config = dict(
    n_layer=12,
    d_model=256,
    n_head=2,
    n_kv_head=2,
    head_dim=64,
    d_mlp=640,
    vocab_size=8192,
    activation='geglu',
    norm='rmsnorm',
    norm_place='peri',
    norm_eps=1e-06,
    positions='rope',
    rope_base=10000.0,
    rope_fraction=1.0,
    qk_norm=False,
    attn_scale=0.125,
    bias='none',
    tie_embeddings=True,
    parallel_block=False,
    extras=['capped logits'],
    init='orth',
    init_std_qkv=0.0312,
    init_std_o=0.00639,
    init_std_up=0.0312,
    init_std_down=0.00639,
    init_out_by_depth=True,
    optimizer='adamw',
    lr=0.000968,
    lr_mult_up=0.929,
    beta1=0.95,
    beta2=0.95,
    lr_head=0.0103,
    warmup_steps=369,
    schedule='wsd',
    decay_fraction=0.937,
    decay_shape='linear',
    final_lr_fraction=0.0,
    batch_tokens=16384,
    seq_len=384,
    doc_mask=True,
    train_tokens=161900000,
    steps=9882,
    dataset='wikipedia_en',
)
MLP neurons of a small language model. Each row is named by its layer, matrix (gate and up: input weights) and neuron, and shows model dimensions 128-255. Each number is 500 + 40 x the weight over its row's rms, rounded and kept within 0 to 999. Numbers have three digits each. A neuron's up and down rows have the sign that makes its largest values positive.
A block is one neuron, or neurons of one layer that tend to fire together. After each block is what it responds to, as a language model described it from the Wikipedia text at the highest values.

L5.gate14:481541441492533543605469501445427466530555485463494525538484520524510449490464520519468502541509501497488506517490527446533408525555484469501525494522470501593486425513536486483543499517537465422441530506518527511506472502506524503526463513464463441462482478441469489454473446497476484413575468544507504491418460561528477482480528544554513457561565473539523539525487454510546489439503
L5.up14:563492535485468488520535547557524498420505480463557502510520456457482441502557523513580545504606511514460540467550530491482497484452513465560503525526557440509495514517490502539536512453487491559581471490524520539480525530468596467480467521512485490522494465511403454517527480513531487471566468534474603451467491481499535515410535505475525525524543468519488516407461506628412461516538
L5.gate104:502556503531408438481519469496462448490472502449533546497557475404579512523469474546524468516464600532528510545528588533505525473561479445499494479509498412490519483501498454496523490489426490504434538486550504501443444495539486493465469488442531528534543566444513424539557504541532536515526494488559471469544464506491492394523485555509565569436531435463481501567471554542542413556538
L5.up104:448531563600517490500554460516510482408488491515465538456440475503507531501495530475492557411484449514494514489410512497524541482459546521486455516448539505551582486576433545476514530391515483492492558508509484453531463503562464549530522526513460504439461548608520536504516562514516435474516500479527472521486531470541537509517548485478543491482407409496598550547580481524508494502495
L5.gate166:392520525504531457405511443464498483469486454525578463547542450550496505487491509491581542515544565443472473527559484506487493486530499429533512461569475501466532515463515512478453486397523481493483493482520519481414472539489540538516481474522565471581488479498486479571487473429499482537571510406546524534494546518533452488512472476491527605608507514506539481551481539493513503549603
L5.up166:478555520466499498432522541418450467493498491484549534497508596478464499532542505531468524535464433517521484430567493544443587490533479512530489527602554448460531528492495579466501457525494392532497477464515547527541440535514486454517534525529520541511500444518509522543499451488482574468564453501504485514496533530532434532559485493511508535541531448517458581479407552552428476450537
L5.gate341:516548489511467524484516476457462481521579478498517450447528449445515473523474467582539560524480513478440507475525533492499492424448549506477549542543495469500569515515445463475567443452565485504575519495514556474434516503501537500483458522490475458481530532506482486549547491520458567478521465508489453503440457528425413533465444500465495564552497492536516555465464437496537461565555
L5.up341:587483459582500513497539481476478458537514481492500445495516516474494553527503545547501558438497526510436470471534550478510483430459472549571538470549492496504572482574448532517552454477552438522578597478527486529479547513472506494422481472520467485550470457523478437497524475541405456455574521464464407499424501559538438465417515547494537547509508467491431492462484492531520454555547
L5.gate374:449556507459549512509469523526525410500439519489509539532572492477522452480513515499523503488397450494514524525444601529500524492440532528425566465471446560481521496529533448450557483497485518519448493521486549499492453461483550538476473513473522542500426509498519473465519444513526492510472495552449503459475516452529495558574521505540535572457471406454492439451549453495476489560574
L5.up374:468488507433510460523444503465591522501463460519477520514478548507482546470494483459569524483447446499462544450549462515432427484505456499484484494510484448380527464509491483534515503520472553507474519496510541509486538555516504494501422549484448568507572578544533537530540480453482520442550560546529543439499427492481435430511518499529468529503506528528456533465386567506504480543515
L5.gate424:514534492555415415443508513481430466505473547466499510585583476474530509463461547476508577514498524512441521543436566514475508399475571585556499562477523512519567499502404469539566472488531521443534513490460478447472515526467458480499434541452440495507475552551484500520507502541470509441473493434508520416486474501488424550466472551432472479578570439512483528508488519503476492563528
L5.up424:503450459525451523448504528483485491553513529461468508454477464469541569512393510501534515547569541579492537468551544480513510460497491550515549466465419479487502442526483474495499553446484450478599472591533539534468470541527473598403476517493507437409499459528473510475490581546554511388529503561464447464467469451483474557507514513453558545543501502491454544517485591488529470521524
L5.gate450:513486532501489516496562459471538475477435526529513485517576458447495512447520492487484530477518541449492437535443485568506500474445536544534505467541532481485564526510489481495530505433478548393560527576476596547460427515453478474479506545438475501506470505517510497567550530511494502515499546506506489486520467506461473525500470591519519483493462490468519534516541505451527507428512
L5.up450:556532557463536553495507500522524531470465500404506507520535539502450427524499520495514497540552445434524524496533519505542537472501527518469400553514465438489540497511440542391523538566484482491470513497492429594515538525462506458426482511558463498487534474547484419518515469417517433549525503443505570471433538499575422479512479527551458492555487483466518589539470505498492428481500
L5.gate516:483573520510436536558483492462496480496512465452539496514531527531513510445513453480447502511485523574455496484545489438535474508446486544508456529491430481515513488518537495446549530500473473511512556452487425508460455584439524509476482506483522518545440470488423477537507558411468459523607541485499513495484504463477460509520457548476484455534510508490461540453532474549554418556533
L5.up516:462420548423574505438537446485553503550451500527564519582524478489567494449508565522511488476517504519522478558508533523463566468499529483465557555549468547455557481488548466556510492419518458428489542424506516437502453512532492544497530521485470392530580478469524475495496478508493450471545497506520486427481511494522501488435468537506485549553467437478470493497448546484462524510488
Small integers in cells of sports and results tables, mostly a middle column after a pipe (wins/draws, caps); also prose counts like five, three.

L9.gate172:534525474485499582482457501539515524548519552562603483588512513446553575485457528498525507523518470444429500517499530492473527519493535538429495558529491488569485519552494409490525496557426450495456490524511421444526555434460561483553497491477514458531518524429518476490527531482509490557547524435520500452511489515489432555483451538438477494544456553512553502483534503426475514485535
L9.up172:585503465519574587466503522510484559436498502499495504488491558483439453427465564526524479487461555445492507558450579506490375573489478511559464496541511617530482490471459530462491526535495518594445520472465484490481439479510533458506485544516515476521516509452522566529583534515528419329448496389477502456470519588543481486520496473535559516516516442496555544456498478491497553491480
Middle or final subword pieces of multi-token proper names, mostly people and places in sports tables, lists and articles, such as Maastrich-t, Napole-on, Taup-in.

L9.gate358:578493549432421477433493523506505539559460528475526430440552488499459455458531454532432494541570563504530477524447601507527476509525474459471507499488571490489548571525523483498503498616576506432448474418516478475508429479591495546541503502532439514519550533457500528491506557484516522568497491521538451488532488492499466459482458525469469556541509520527523584546564486486521537593526
L9.up358:505457493485440460539475492496596434594496520535460484495494498474509517530430505451492496514479503464466489505464500471503486532515503457493475535503563615498554498459505516439496436481505465485560503458482515443443518529460476513411568531500541540448563500528499550440513503463511542409458473514491521526434510463524490474436426473548503596522485444519444497512503412497488528481426
En dash between numbers in sports scores and results tables, such as 2–1 or 3–0, and opening parentheses after names or titles.

L5.gate58:497462479436469506472499523493491481487528443535477520565470494486580503505535462491505545473454453511433561507560512421503559488472463445499577487505488466511431464523542466476495528480477506557552532500463472450541536532464510500518477475484551497515497533459521468510450475527511497487580567533447538515558418497456473535477525522495577470526545617518469526544509469431530549481446
L5.up58:522501467474555552535479582510519451552571482492537479475470466499509476472506455503508452502492509493490448523461570519520474461524472438563499453528522504507497523515486538415467523429453481453428499532475534497510501530547489582539512514462437463494549488410592461471553508497470532477477543538555584492467504571495498469455551515552483531617470486483489526468545477594488457510531
L5.gate92:497468511489511553458492481446520534545530440527408465501543539501481544524448454484470528489501534469505523550525458522409482499474464457503521539517488503475514441436493518456540432552556461454464535519456586511587470576466504494494519422433459467578542438561461491550466481500499440470518487512475496481497461532548491463462547452511506462527531518470498474538518521457456494495511
L5.up92:491559522541477551482450491446475447516510493608517467444436457547483518474469421479476532472472555496516495472514437505504459489516513489531546458483479510520481476443440472453542539504609497448529504490437549466539468473450554461498464541439476497551549424558457508445491510450496488490499490500484478506454494455543475492462518480572506511427510439551455505514462522551515507474562
L5.gate164:466501530456526554456502459458540470489520554552466548538493533422451560470558473524461507518513492472490489522559548526480471449531508496521476438496474419492511539451534480533475414468565493550519479482468543421461448557524468453584473612487525501521514505503481527596541460495469511506448497459606432478506463518531451491495444503512571474472528482483446527556471478464510473502557
L5.up164:525503493510516530568486552531514498501511526545526552511485486534527503528490432494568552491474521555514468452475510521473469506531506465440533429481511499478467483560474474555531528573550483509509456410548539477545523459435549474453510531497509500538438408516427596487458417494503489504463404570542513459487592484539512500490517532515485512445535486467532458484450429536526448469471
L5.gate435:518491552461498470511462453502498489476505480580515485510537543515487515494510514468590535547447555428519470500459497433471439382513476464513530504479491551502435465531518533470522472511502479472566631534559488477404619574496482501518457471401525450544500517415485500468538494456427536466485483401532473476505533483545462546561473490574512552498449538527554466490506453507532505523483
L5.up435:476548516477489568469529472471542450509507479470529581574539482528504535542430518460500492511487509457422537572507563496555500489478526540491438480457455507430500511480518555421564516547507504539524441455516450392517501480516572526497499511481514508474479510458453467476488479494516511484490518491546485535463452495476433582457573531551542554547544496456436493484508509495502492500502
L5.gate441:511554427451525562462551448422486482526542485511566465523490540508485497503477462502514526558398486479465511552552606532443540508498484529480523472587510490454465460521516450524529580486515535552440457448469458439434458544445522468443513538516430492519444461487482565486524422498481415481472497504532532524505502477545548477557521513512450547508451456462499498410519521536529475555494
L5.up441:560560459515523437494569462448492531527538510514499581474521527484430522502508490492543451456430455478443469505561482564421516563503461477503542503480486534478526504482516433531526569497572484447542491503495487495587566558598538478474508539344484519520462461447478466462511483531519484534500470510489443492488482479563490472485500458412514505473460472523512518481475473511500497483498
L5.gate456:492528524528551585430465519430468445507513548469476516480495433469515515545548462522419548499483471546554479508481468595463503462526496493495494454450513469481500505507498558476527540509495556556511467507459550547509493508447462506471586584501517477468486470540437467500518455548575469521461474524506557496506510455523477495515487488503521444493433553537513495493429485534490414571477
L5.up456:459438499431551489496420468522507490534552517549472383565434553473548485526450563463509539528462495521514485515558471465460487541463524522465578522501554502490495436432446489524537460481574465504513463513496477545508565505486556536546557550503575563572488463412491564538462481511501548454474434522502566429507578529428515520461487546534501556450465505513538447527487511519499507473445
L5.gate508:529494481492527534484547462410463491482538551493515527478540485435475540531477433579494563463479542509506529462554491495473544521405504451463540507550448462409431419501495504486517473522519475427462489525508518473533487444552458483517496502467474482489520453453512511526505537545479455553565479455477525477567493456451482516571514472576520525533571533541576494502492556484574499552492
L5.up508:440555447567556549507522485504465523493504489446515455471483508413546475508505493482478479445408496495531476516481452593483543510405490523474498483448406585398555520549499512521496483532538485528518472482461477478506479572571444449496562526479485471523487565526552533516551489511499469470463548453498491573491465428389549441546613559535514483516468500505532483457573451543518479505474
L5.gate545:513531467460469433496475462461463503489495544541441427518540491461536465499503459465422544532443599529477466505509469529431459576538500398491472526460537535400452564493531481429532537520563510414452511506448532484424492571487462426465504450495510485525568446464521407510510550419517512443584526469506480496522511499487504487496486493526473433496525498460556504464476489484492462443570
L5.up545:476553520501505439475426514460516502469550524461484516538445545529528464536565416424461593531473474478455544527523549497466517543518562541534453466433553434489570489515542524512516533453452513489498451521435485444497452519524489485497453507525463459447553453483498440544508491505499458434478470530479518490526488533476492487538585478512531483462546457481450608510485521590522473414512
Short word pieces, often a single letter, that complete a split proper name, mostly foreign names in tables or lists, such as Glenn, Darko, Ganassi, Estádio.

L2.gate21:484511472465514473458448508483465495496450565529432460532480539503459450468591496478466392440473421476473552494498487442535489576507519466509501477568488491497501444443539492489559508490521457457488475430511521429550473491454516511421461552513536559489499492525498506531485554377553475512510507553557466561528499549470504513501561470427498469482511442523528527508504494435500557441508
L2.up21:436522550478557501531469455471562506530484488483542520522556421506510521435519521489567526508495547516496517482500512479526470426420476518458496525472489475593562470534494510527490539453460523442580526542461458447491504479463478478508527517482519527470495473425469531476590433508512541466496467502466505466547553457535536505463498462561509499605504537423479489519502436468486420456512
L2.gate42:485513480440456500454454467487522455465483497439499484491540492487540410418538489504461494517499530427491549447605517528444521574366505569488465537508490518479465512492530478522520552526524487445586525509516464464522437456540511479489449543469534511517473500578412470570454551524541533522472504536431483572450522457480530456471547492473538401480545518494483528503470528540506460532488
L2.up42:514540542455513502465423591511485463487498469491463602517504431555467544554509489463581449545485454497451505484484585464439539516486509456561472354367496485538503491411517455422426517513487474449450504467467519502431510538484520491478510538536476548540461512477519541468509493475529525515465503460522468452477448541501491446496478514529502520517501528483446485543544502496524600552545
L2.gate169:535548474412502475550489495523514531492520546536539413500462578505431455515507541474553515548596529500508545490496397563528511508507500528527527529422477522517526475490493517589461560476417435514462523496480509494464479501522510544495561486435549517522440478458646537528516518419520505469487524511461447443473541495475475559507549528449533458508486514505497528475447500479465502454462
L2.up169:508494512502531446514519451485529473510505516500486540479537487529531564428488447533533492553552526491516564467505532486504407494518508499498441482512581569494504514489481444464530487541495506459522484593504496534398478448492516486472449486554485412493437526528513449503535536431469538517509564559541455473551469435566549463506492495452523501548460490554472458538541524492494525425517
L2.gate395:478561540463531439516507561433484474442548461472562546522502407519467542453450468513517499542451519468512540460460525452516518494496516519427556431524543507514470555467533486453527447404533601495451517514470481452487480483430504501521439478505525546399466484523504591505552571532468463497493424492585426528505595512559508463533484497494506498516549515485433513534579519453437524503454
L2.up395:487542475439517492447528481504532511523534499472472516491456429509485542518504524489552467443439514496484534447477496499450485528461513499481505437541519555407530505552527470483495464490512592541462543498437519430508456470502461532455476456480513484427469444537544535497531521474511478483474460596586493489443623493509504479520552460512607510554532518453532534541516468477493551531524
L2.gate426:487511538484511502435550483498506548515483504510552533550537541465569531444486521505522498534626562437551490508490466451488505497494519415514528546436524434531492530559518455487504435507478514499546600433526459499543566530504509460501543461476476523551508535435504497484527527481509500499484517469574533528484538473487534557484474493489468488513541471529555428477472533483523522528492
L2.up426:564467505489483479512488523512505524457434450465525514503486563544513450483512503491489450499545516422439526520487476584465529500517531464483540502515522534471579492502586486519515402532471547485435518492534496496424484545519506537503530516465444535495450459462483516463496501500530484440470556519579562540564497530478441584540553502498520490495535486453523501556445523510516489464490
L2.gate551:410497449463509429540542489474475607480466467464500474434486482439523496481501530520510470477564551484500502491549499452501451500485493482455532486499495526443478541450464543467490484456481458429549483431531467436474530496503461507529531512481517522491497499459575536502440552473520456484538490518388508548544453492510553517510495479523576426416528468511423564501423554486511445510502
L2.up551:444453513487430502580484577506500493507474517471521544506488513546538522502502515499604457485479527505527611458493503491468543503511542495593531515473466460463503490492541513450509492518526525533546483466538507482507482525518587524493475510448499532488476485489521524513551543476492463472521499597505422516432515514466547536429514420498485453513448567517509466437527459428548468500526
L2.gate565:496450542523496511492469534508552465529541551499585480420495403395566562454545523497497505490486487515430519410614559469495482546511533488478459506514519464501528530511487465517455449566543465523540497444534460447528536541551492446414435549516522497483549482477493533543502543487523550446500471513483472505528529496466513460484514436448476461564438509515470532561482585482438550534452
L2.up565:558482416484494509548469545561488461443524484494469594469503516506490445512519498491463478545529516479513482523531486489552509504575529550514443428574552503480567543414613473474459475543534544442561493523510561501480447502516526436568531546483502487528522489498512402519534475540550533493497439507483534481600460489562451464519477449469507493526504586501567520477520518596471591556470
L2.gate626:506580493501406530516535464545473481524471552484452434468461546549498514569543429463433445496492500537528518470462473494529466525474475511565452507487468492477529506501533590474439530535440544484496472474407513443525450435577503480497535512442516509457474535551555490554512508523546529547473508492523439616534496442487510503530510453445501471524547526512508532486535476444442585424499
L2.up626:434565442536508499468418460483527535486511519604501515513437535453505574538538508483516497519503480497530522459561488456627565491588477419562456543404510497456510423526499446469465490547466486440437500448457498440518470460497468585483401527456527568518501549533546536526552497568480538541480460509574488509515509564500475517520496521440540492503511510555528539501520481412520518477500
Quantifiers and number words opening a noun phrase after a verb or preposition, especially several, also two, many, all, four, small.

L2.gate35:499512581542450486457529514520434477508521520491514504501457453480536498461502530528487619554566487476517511555506555459524493515491495484486474527437494483532531502582460548524519463549460461474568557563520497482465453551580513499506528439492554473481528525499536491536489531471542580517439406516532483451567450545519588509493449500603578520521445490511513468548500418510517519476506
L2.up35:519549550516503437493476503453442516507547526505471461509449518500496457488557518493477591469573533505541548489474482458556541557504439495548465463476538493492569532533484541498516500523448434494580513506592508437529454571551503510531536457540481462484513507574520497511520548471519514460478404569514555459510486582519548476501466577503584547467468449575473474486453541486470508538500
L2.gate37:565563503514492483546504476586534439436484519478526526493495440521558418516584482490452530494502476550499512476509506510551475510529474571532535494509541502498421489532540523533566493568490443479498455515518535544512442540481525575483510627541523494538518563563456509467447477469491562484477436489580489547475493477487492506567492414472583492455500449564500516500461476542460481524506
L2.up37:518465496505474525483533548476517568471517509530489511462440482464561529470525450548556448500474488577513485410547522462548444476480532523533523451482568527525497513602471514554479533560513496569552453493490474449507508496470474527537524437477522559499505507495506482521511491497472536491466504506477442505510487457405479456494479532445524527506496497473484516452467525523535448546493
L2.gate89:520495432465444514433483505563504524467470490481405459474473469511516423452444495522506444462539502582593563471478592522453482541437515574505439494521529478497472491488472561532502450500468475469449539550571534494460456476549502522501550406557491559528479437578488462523447512430498525530495484560539473548501524548515503557487463461523519529468537501541516447548534583529536487547537
L2.up89:532532496457528461467444491577485574461480507489420512391513368485541503497516442491510445465543473553454544506440538463500444481427506505465481504556504500570495426477511509498494584518504464494475466547503445493464475438520459498521506499521519488513482533568501481548529540515478527539554492487530499522523446531503464532461510495525477494591553626489510513541532518532507459510559
L2.gate121:512461549504393518438472523462514494485534502552486516516494488475549539472526485471504578525543562473485497539493435493479481402514448486452511447479544466517545486524516505452466514496555502480549517576481553503451433621495547512543494494473477434501554551481559496519491494454560528514507473501527403491478489496573522527530434528491508543524473503563508478504495406427581508468535
L2.up121:576515551490501529474510492500550517494446528467531560486492531479584466492555578494528541454531512457478514428533471446508499527520460513470432493561569491470555506534593512491466482494448513442557461478551521509500436559472526537506530531467496482476539465467520472513502547519502538473527472545530477500481554468583524543548497560468564503544502429533496405432455414476541508513453
L2.gate260:581457495474489545438493432518497449513519469534452442486465546447520520477430568518584491484450497522549534521457512470562546520469510488532508489539512516479563525558478519482445563496560510479521536509447465499454506423576506532466500467517461565507490479559473481523563525490529542481452405487453551574410486610489459484421447481490528450517490472538508444464517495459519509470596
L2.up260:473483497461460516578480489431582436421508498485461436429524476483487559532530499491462500477465488529524556474485505503568438493488459419504488449501474486507476448575553451594468496500458444533468466536531550482468483479564507542558493507561511503461549527555505493504458495482502412503537533505453521519509493489587463504505474562543508523471516524472469498539467497546519458507578
L2.gate373:452493504530500524462492505494559433499573425510589522472527479488484551512461447525482513470475540530479493537492531489569520433514530519477560391450447534566536526492527499430499463399540488502584528453504481462449439569537474543554558512441513523489536504445470528525507527436465474449469491498549519507522481528489490443484455471506509548550518583432489486497468408471493526506452
L2.up373:484473483534525559462560476412476471499458493500487496480537541569454560526504511462496560449428418494510510546485482486547524433468476512461520466393426532477495489532423486510494531539525391504543507468454540506542558494448471489509472423521442606522451521453506506530524444417529433483514500553511533525491473507499478469469460486514457584487558529533430484449437465495577442503514
L2.gate389:572523528593449512467544501501564505518433510504524524497523524501474485559473481513475470474507536523485475542525475479486469491559435413508527486515562536467423529553499504482482550496481447512445544467442487531470496514523481559471597465542427436487444488466472493490548479491517492469560552438485468466516462545503546502565494596517490635480508546463482505452521462489549598503557
L2.up389:504439537516499482467499489489522601458467504501525467468504460479442511526428539557470525502537517521500473480555449431513447504569477486493438510503571501432533526481519594522465497483434506436483512600514570489377440547552501520474478457478497494523551440492505545570475532447488534505514448508534471498509545509513559556537488467413549491481474519459450531541472465417450549446481
L2.gate474:549497516528478573510553484508505510516508502469493514451532490469519551444499481548502458504638542577480545477529467500509526535516530511468547500516478508559529464539461537522439488450512496513472498495508507519405466567482524463522501479450519489475512549493476405568419431503510516482545491474474399372574544549525489500523391541478546447542508510532515456462549445498473539493416
L2.up474:551451452453476485430557470467546550439497472473513497460473494410473482458522493473462473445611437593485530523483541475501515536536511489442529503494509498487521448533537561554452515468501475514484478483519518506444465557503500538495538455522462496455466445504532483563451492561493495475516524552490440488533564577515518458502492531583533435453457504560446509459472498580504520509422
En dashes placed between two numbers, in game scores, year spans and value ranges, e.g. 8–3, 1970–71, 28–70mm.

L2.gate1:522450565542470450486520456530486441470406491531508504603533509498440493554540468458515465513517490466498427466615507527530561482455526402439507460519527547486504565559541475445481558525513456516470594518516450512442519498484559547469456500504444494518560519496550478536536508483510542513566551455477447562537475517412457427479548518502543555526487481510523466503492500547459505417559
L2.up1:507476466534521484486423533482451507511403400517500526447443472432402552549535500414487499465428492458507527414501493440429531517467501448550486477487462539455491463464522545525480534541494532554404562466453513424456529538511497536455454583471546480505526457518485429540457535513505574545458501478560520493499465552425522485532488501514482513457523521383489475486460465529465527503518
L2.gate92:547483451505466579446484492505510476487451466477489460442527535459507510567510516522431600554545474535484483454566434409528474468479392556542458502507520469515479512550462486498528476554493502501510498486454489500549554501500440552485557612412547539481541513483539588507505518552526514565484540515469489465482518498461473458465551466506510417496522480522494474460495493516517489442473
L2.up92:577495531502474447501569518517555521534490459514575548526476496466528502505523478458606404492503483547563494490482592554413535516568465517533497488528465538494498462477435524454563450504482482527510467518505422567476511490452489563455505489530471519550451441471588543542406580536461558430490559505489468448527491503490545467602599393537526529485456545536450533458415503498512464498565
L2.gate187:495483484461464517523469461513524573459453410485502506507477457434458480498414506529459506431542564491450522486478506473524511506491408519528533531511501494502462479471466503510492505497520520428453453524438460430529547491469482488444458502520443513537549504508570527495488500466492455545531463526486469518531531517534499509496594506499526486483538368510404489465419501491574490484558
L2.up187:442474513507533475603507413572545465466501473474522494551496495575499499484513521433533525493512510497505458513488456518547487500525478549528439450450512484519444547470494525532436531518490491436538463497509513466496535527462525500547486483476507549467437535527566537480543560459522437496501489511493465503516525463594528503505511505617520582472586497452500450438428519487502522517503
L2.gate241:513535484548530585485581445514445412485518429490499508541564483390535554525526490496551472537550450473473496526495430514524471536479452500511482474416466558488509499484504503482526516514540560461521445561480415548553518534515498521521539555482438464479474528446506495430484535522497481498484516431476463473491496450498471497552493491495533522479446483463473401504404471429517513538470
L2.up241:482529475528493530534502448510498499548469463534585448476469547467532489517457517485467519447590478497400477524518506518531477578555425517552516498446463452579492550555456451488462513513493502546573456532526514501563461517506451511491553540544497485443447444492487605510529538507472442435533529557456546559471496556507448470523521535492457520485451434519461530457555540486534470490481
L2.gate338:489525484407560555528425551475528499495487496531457476510460533482464451594478484518591487467508498479471504479515538483457525491475471494510528507537486484436520546462549541473418551465488526498458550505502483501488467518545557591472458523537481565471508486515494448543520502479497453454447546518550516490510510552491440529569535488468495529470421519540524486515538521552513450487498
L2.up338:502531471428384489530483494527462442555472530590504477521523476441486519470513457543530533509508454507452504439436534488498484467508515538548512420576509520529490472499427501497530548474572482468455494486461458458473564522540520524548396547474543498507499527517533480493506492532522457477557515520533501458557490527488475423520509533499482563475472466561455533543484518454506500518509
L2.gate386:527512468443527504478485511479478446530444487529504543467488496440494419503487474445575486423468506495503482431479520455497504495480410451538491484517527557455482495502516544518462431481430526539483591487530431488543503548485469521400496471559451493574548504532560444521530522482492491408499477547441563477498518512556449529552555555511456524466472459532483501475410504510496451534474
L2.up386:525475490508496491564502515519576484533509449492489555581457553542478431531492470418453508525446474521491431459503555556425529502486488458477516593582459575462503512461470521425491501473470460415482499515563479479511561535487496481518482481445477469442503553391514493464533539517478502411566537434470482419507554540516515427530484436479477544499469542517593544398452514506506550521550
L2.gate390:460513490445476496516592501437504561478475474483560512501510496431557458520456474498556526476451553499451498419469480477455518476558469482493527445472550491475486443536471541549534456503475504508560564526515470519474539468469519526484523452483490490494470448530520622523516445546438446534505490459456543552487514523504517508455537548474581527491517433521502500496451510551550443441397
L2.up390:492495497481467442489461465456479468530498542544486437543523543544555506460511485440504476503535509541395505540476508513482572467462498472507472498454440524508507573484542414474535492533535467510492536445494502519549486499530411433478486515549529457558517492481509529490493501498560453447494484472563469460568494411460461510527454473509482486487431492472522515460447571574482523607502
L2.gate624:507501528486523403490558427456431491434531547549503461431520485419505509559506509471450522527534559509534471566486509579492543503406441437521535413572500560547527492500553490490456514471483504535495489510515465520462521519482520462508526536428502486549502514517464554514464470461415496493494473501506581424509510530544588562569491559549534532510475486451493478528473472576522514533498
L2.up624:522501523506499523550482524481545522525542550540511540460450587460465473543435479508484470488461514627464459516528528511477490534484454545497454447597512566504500472571512507532473508518511503522525447521548530499547491498535460464524511519418524525452527413423468510456502424503510500531501539553507527457530483495525582451529551514507498530543551487553433426505478496463484426433478
Single-letter or short pieces, mostly n, inside a split proper noun or word, e.g. Stenhousemuir, Lonnie, Syrian, Sørensen, Modern.

L5.gate199:505465473534482533403518505527488432501509481563491445470594513474477590564526445521547543465485524572505463482518525467524536389482547494448475509485484500512445473507475469545539472530589432506490495580434585528475495503477456528466570446501477495509532473538502492479433467428460498426515431504464560439492418478523481490534535488579488499534557529540557485591480518500535492495587
L5.up199:595452474489491498484415523485529516494436505498491520495520465475461504486467473504499502457544549523477462503494498465506519502436427522527573486446534579559478552518538501508485517529445533426441558484474529469537461555449506511485574423533546511529484457542474511481489420452488480422574467423555535508514470464540393545494544518446502563512506458490482496515433465495510451490573
L5.gate202:499545464436485452512574539493599504567413443504486479522492542520538482525526522511496547502526521466526474503447601551451458536489472423440474473455534500524514436507553494560447534544536457500524517515456487537394454465476495459530536458556504468514472437488518473486487390419531454458507487485442529432520458537535561512541489429497519544469526456506495468516436551502478573480496
L5.up202:496446505475503514448490431503456383527510497552490509595512476462494518460483484472486571518459514574495480439525467486524489429430504487466485520506494552500511544572492550518498466426464474547476502478483476523406478520460489521458470528507428523546527462571491399515535481553494498408514480487456581435504581489484538487492446470538490536524512561476507479516456489539469478497558
L5.gate212:550453596534448490418466500470450481551488515451516477517580516477410542514484460471490579543450535529493500518539484476492587509483474528526452466505575518572505496457545497429492476500562477493584481517495494524499531528525496541532425504538506516491495476535424483517507508457518511483499415427496503426425422469487468532595471436562556538498544585493487511521513460453455521540493
L5.up212:577470488477523477497455434575485487536532487470482478489540521555461510573496511487458603523511467545446507512522535478472492559506481511502494481504498469514490497469507548508558584523491505433550466474434533471464480407474493532457431539616488499438523482508438504503479481495427566494514457526527564446469473488519558457505505446509542552395591553461526538522483595556430523474535
L5.gate230:531531487444498532478514448548531511496497483521432459537464492518442518430441495513526523545525475439564517509519512531492500452489507528467479562472564480562485505523507491513451459488535492444455519518562501492455507570505563490536567450492476472497528558415591548505516421444550513507462539553522502519600448525533559450455442482447415557527498535527514498529410471518486560464443
L5.up230:542480481489538514508481499503484521523461552563474501526524539489450509484586525484511526474486486474576476521509489578440508541497476536445471512417540549459545432485487585471446535465507469542459507468491533495563468519523439413452472546556503541580457476480498452461501501487461386489386472571445550561561507457506537569432473451434460424442489528463465442485519494499463497565500
L5.gate361:529439503431486533531490472478467518544472472546533462535482488505485474544564461521538526487409518448556562491416525411407499468564423532569481511527500512527513560462493513539469491507560470504559457474481490527552459461519550457464500488577448528492446479525464536489532477593471428470490474568513559427463474549480463519439579545482467517511540421493489577501482546522514471499478
L5.up361:480496493529470421415461493547550500502519519476492439511446493534505553489433508500498507487450539494493484483525473511512483553479450513501504467491490433493473531479550571580521491569478460483452480543473600528424420540573574489432473528501511489522493478561537477476445541606554510522525492538516500513525453591525516507519556533511443528574534491432541491518505500535512473454405
L5.gate580:499468478492495475497476501542495498458489537494522557490440459489447504522537429533450400475477480486532452512395478479514569525525544583501486570517574520498539506442581496483516440574534550500472521450413549485490494565488535499534468478504524549512535487561548481556505469519465477496404586520535486536465427496589432539519519431489498516486548538497543476535471545489458506557539
L5.up580:515448508558449432529451487402465464513442534480469451507447453539477553500465405572536506482473501533454525455472550505502490481450496550472525453532442486517511487558496494570516512500559449513449530504476500526495520454434426517541477420523461521472507512522482488520468461518533475475425475487519484491500482553511494451483482531490503510532526536563411517541491517646479414509519
L5.gate592:505431507529420488433544524522399524524474542530455458511518490476499554465518497460478491556523465518548546486433475456468466479448529506492496509507518478521460565505467531572502442535552539474468566503477556517544483568514473462519488435444544448507486598547552497521472560458559563465493494512467501537504489444455453460546454472440508552535523521542489503526486593509487554536531
L5.up592:544434475434613490535484507491557534556448509558496594632506478548516441522532475477528475502546507499489465487543538514523466467554474500449434556522504554535478489518510514495394569505492503409498532555521477425496503453515512518524517491539422568508439523526500482452456458484496496490480445482449522464550523554572574474485544523527482466490499510511483494500513458477509466417479
L5.gate628:492509568523529473451577450530482531504489499481539524480516489451481532544472480485515555542483473450505443492516513505516498542431563541566602499564550513510537498522451528516475437560499440497459486498504500516536504520499466497452472550496504540529499453494498517516481511442562463599475497446507453493556497453541493492488482513571442544438452474526539400538537447450462496510468
L5.up628:551458579462512549549537473564485500483457428544482510475554416543480497510505436525506529505502513469584460486522537512476555425575497523537641494536545474550471480535484498517463586510576504525559518492508475539484507525508480549571532521500553519536509518537466567419491537495472476495519473484534504459501561624509498517441425528479455567478505539506428449528421488500493583529470
En dashes and hyphens joining numbers or names in scores, records, and year spans, such as 3–4, 2013–14, and Föhr-Amrum.

L9.gate304:492418491521440464479512508486464451437517541526483585536508536481592505465534421552473528549589471511525447491503506481497479495471519508448505496439456447475456445463576501528479494537479523546566532525467524415550527569538530489433524476498547461522470484527417498470492504448495552521462517478470493564550512505508460503546533455559460461460447505557514523457492470546478469538553
L9.up304:543525518464503558520480560480540522507486517498518507441497513518566552493495416503498506485529534549477491551526507412517551493507521485496534486473535433516505486465487507550457426585514436529511473501483546451493450520503509538524511529460593463558477509511469480538548548468495569483487478421461539536506526412581483518508595505532440605566447451516550446411465456464440495505480
Numerals and quantifiers that open a counted noun phrase, e.g. released two singles, several types, on four occasions; sometimes table pipes and date numbers.